Weights of a small transformer language model: 2 heads of 64, a variant of Muon for these matrices.
MLP neurons of a small language model. Each row is named by its layer, matrix (gate and up: input weights) and neuron, and shows model dimensions 0-127. Each number is 500 + 40 x the weight over its row's rms, rounded and kept within 0 to 999. Numbers have three digits each. A neuron's up and down rows have the sign that makes its largest values positive.
After each neuron's rows, "fires on" lists the tokens most often at its 100 highest values on Wikipedia text that the model never trained on. A number after a token or word is its count.

L3.gate105:523502543538458458480529512493473557532483523436440509502527441571444580533517477475465490533522573473487490494481457507521533521525540567516475580543533482548446431509501504546437503441467431492526423542516415465455496533490460478505553491491466613495483549478537511490526499461531533482481485481451446425577454534509568464451506505524559566490427416489465550507520481436490499473532
L3.up105:449474484447470475559525560487463508462467472492443553422463465500547512440539499469502437412590540507513497570501490511550500513444485537468494494451561419505470444529541509486492474489462510572484541527445420535473466511489518502438436484474490520451557465589483486432476496541510494509472447571439456461545442487483502541534481503542603509466501464567489473488497549475456516547469
fires on: "mon" 11, " dis" 11, " syn" 8, "fo" 8, "ba" 7, "no" 6

L4.gate55:564514542478497473496414544523514497477469496573487429481485550583469456420523538522498521457480477513419494495467540460442469561479515429463526452497544477591458504542439532537501606470477517474530473525607488441504520503476479529514529464499542530504522571515574535626514565538505537461480479523509446414448477541515506457457495526539526528519503516486555533574551489500542477504463
L4.up55:537507468554539534506427492518536501515567546528524482440538512518446433469471492526456518504515411492487480487510504559451600504408519428554503488538534521556513452473482502432485490503420428470468548557510512456513437512485497528550503490518589416525467514563485549509491503508501435535547517561484512466464506449482452533474508484514515534500524434528590549489483550559518577513490
fires on: " his" 23, " No" 21, "9" 12, ":" 11, "8" 7, " Total" 5

L4.gate161:449517543541522440432495585525545540496545506421492496443497503485428514507434424538531559487572504477484505526467463494411560469533440574467491471511487494541464496538473479508492467483424551520478525476520499523527426479478571466455513487465587570542490530482439466531525481542498546536600523483546508468485510505483475527527524536470515482504575526482484512493471499517526551472467
L4.up161:502600493469550421527487468523512501564495599481513541473451443503569494487558463455496575516519587485569511545486400512441493462522497464499419495427520537543490472559530538470509503478521505505557544507444509542555554478477471503497462479490506524504497459474464445486508518508403539512534483548479526471512433450470487500493523429552466463501512405524469484512518374481558493490519
fires on: "in" 16, "ad" 14, "d" 9, "w" 9, "or" 7, "to" 7

L3.gate168:479579535514503474488468452534520469489495576479542458478471426447517538521454489508460465516440566462477446542544461483549562498473475495507511533482554467588566524464443513478505424516521514487487465504441508520449460475443494479470520512480447436599482437523516537493511514549532521510477482538548475492419519489477483460525435487489507542506498510506517513498482606489473514502570
L3.up168:429503529496499512471531494559513556489454510520512490539503475496461573546492533545435558447521457484457521476470451441430455490463491545457445525473505488490478536504520469444444514412445518440548548490547453465524562467524514505476526452529510508528493498465484499531487492445499484502508518528429483462496444551486552497539524507602450526537482455533445491477513520507503458549490
fires on: " re" 34, "-" 15, "===" 15, "–" 7, "un" 6, "====" 4

L4.gate83:531410467461550522541533450495478482538520529456502495471471487486530590479499445517440446572528524428500519492412527508506516500481467543512546476446476447503507468537521451442525400472488508522543502516493368506545536475508585489516480505481528517501514475480496456437474501446555483464566562448529503496480472517496511590448490525530518490515418480537582556494542485506469531563466
L4.up83:552484485430482562470551458477474528519468483546490537510522464432496530562531561440462505541527483458504513427539513553490507490482504489491525543476517450429488476460510455521508459521467493500531564484465483454567552440522521559507488553581515528526524496461442444495557508458482458561490612513371465423484511507516513514485514509561524416504469582533465425450527451555429447482504
fires on: "/" 23, "m" 10, "h" 9, "n" 8, "t" 5, "&" 5

L3.gate41:473515409501518436482464498534440505455483514474473465519471518547517507495499437481467561583438529514444483516471458528496487489440486490485487468475492543513484498551465509631554520517515572508544528475512458448526512493556514500529537443525497586477435444527485482537493511525544466424542548510455519513469516496509440503537516459492625550457461489496425437471559482466398472512472
L3.up41:465471536439422497456544504486520509425489412509585515467496518544474467505470529559496462450475504463476504499486505477474526447464457468542448487456578538499563501473524533559547491474437501454495462443482505614436487460546478530485459535517461462523528516530423494487567546443490530529460510535476455431426567465490510481480513548535542435430509516464505561525499465598490483522432
fires on: "," 53, "r" 5, "ur" 5, "ar" 4

L3.gate133:481498505506579523506522474382500436548477485509521494489439463497493510484504526475460522462543528489482471493481462566476499523556568564495533489476452484485475478579451550533453485540521532526512471566545577489533522526560491522563462596463434508490512537564480417520484504517531490512433528435418507466448522565586530474467510492508522538547485548472514441525492469533533429553535
L3.up133:510465469545519537500530425449450510573567506542490569480477445526466472507462563493510604529550486457465541536534466468502444450567490519490487499560521487497492575449401570451487498449509475438483542543518521448524505544473529478527446390565491464531493496483490439538573499426506482507440538489509505493393476518473454487459461519525486528385509479479487510524520526535519477531424
fires on: "ed" 16, " went" 14, "in" 7, "Track" 6, " Time" 6, " had" 6

L3.gate78:512475487506509551464418450533583495455538497536582484509522526533550513517528572454480557503481547571524558501507460505542479449494487557482525550492441571502548547497506456469525558492435452460450422519494539461462512450516440441446505529526535467477493470433482501556487458536498474505515579522486453469413504455529507489492492517493500533488458572486458507551441513453466550538474
L3.up78:480507533555494441397532436480483514495431482536549500489461497529505501563529517494436485490493456533566519522471478564481473470444519519474471463505504530480493555421541460470526483521566507470492474531497565480467467499481494514446508482591502487492449477435501543460483529570460528458536545478511572464417534507487433441609511469488563528468522571540422497474464466469557528581496
fires on: " in" 29, " by" 12, " of" 11, "-" 8

L3.gate17:510474565445456486566516443489540502472517463463537448499454548448490457504468513467489443540575497496518517455538575460533519477510496582413518484515485406494512536483569522529503508468475585551527511477592511427479523556565431429507550464528501483567439499506526510472461468537501518406440549550504457512518500504450529523513462537535551531562505444570508443488575514545531499521521
L3.up17:526497513518481506428515479556476454450507479503476484489430556513495465514487483507529518504404562572476466524497460504433473499509469452535450476524530484395538522489518555538482565514531480466434515520460512557515464443455468540607565538494511493518510373574460509505521538464458493448539517498582463513482522490554523496516472496480533512544558474478548521513516502473599547499481
fires on: ":" 24, " |" 20, "re" 12, "te" 7, "ing" 6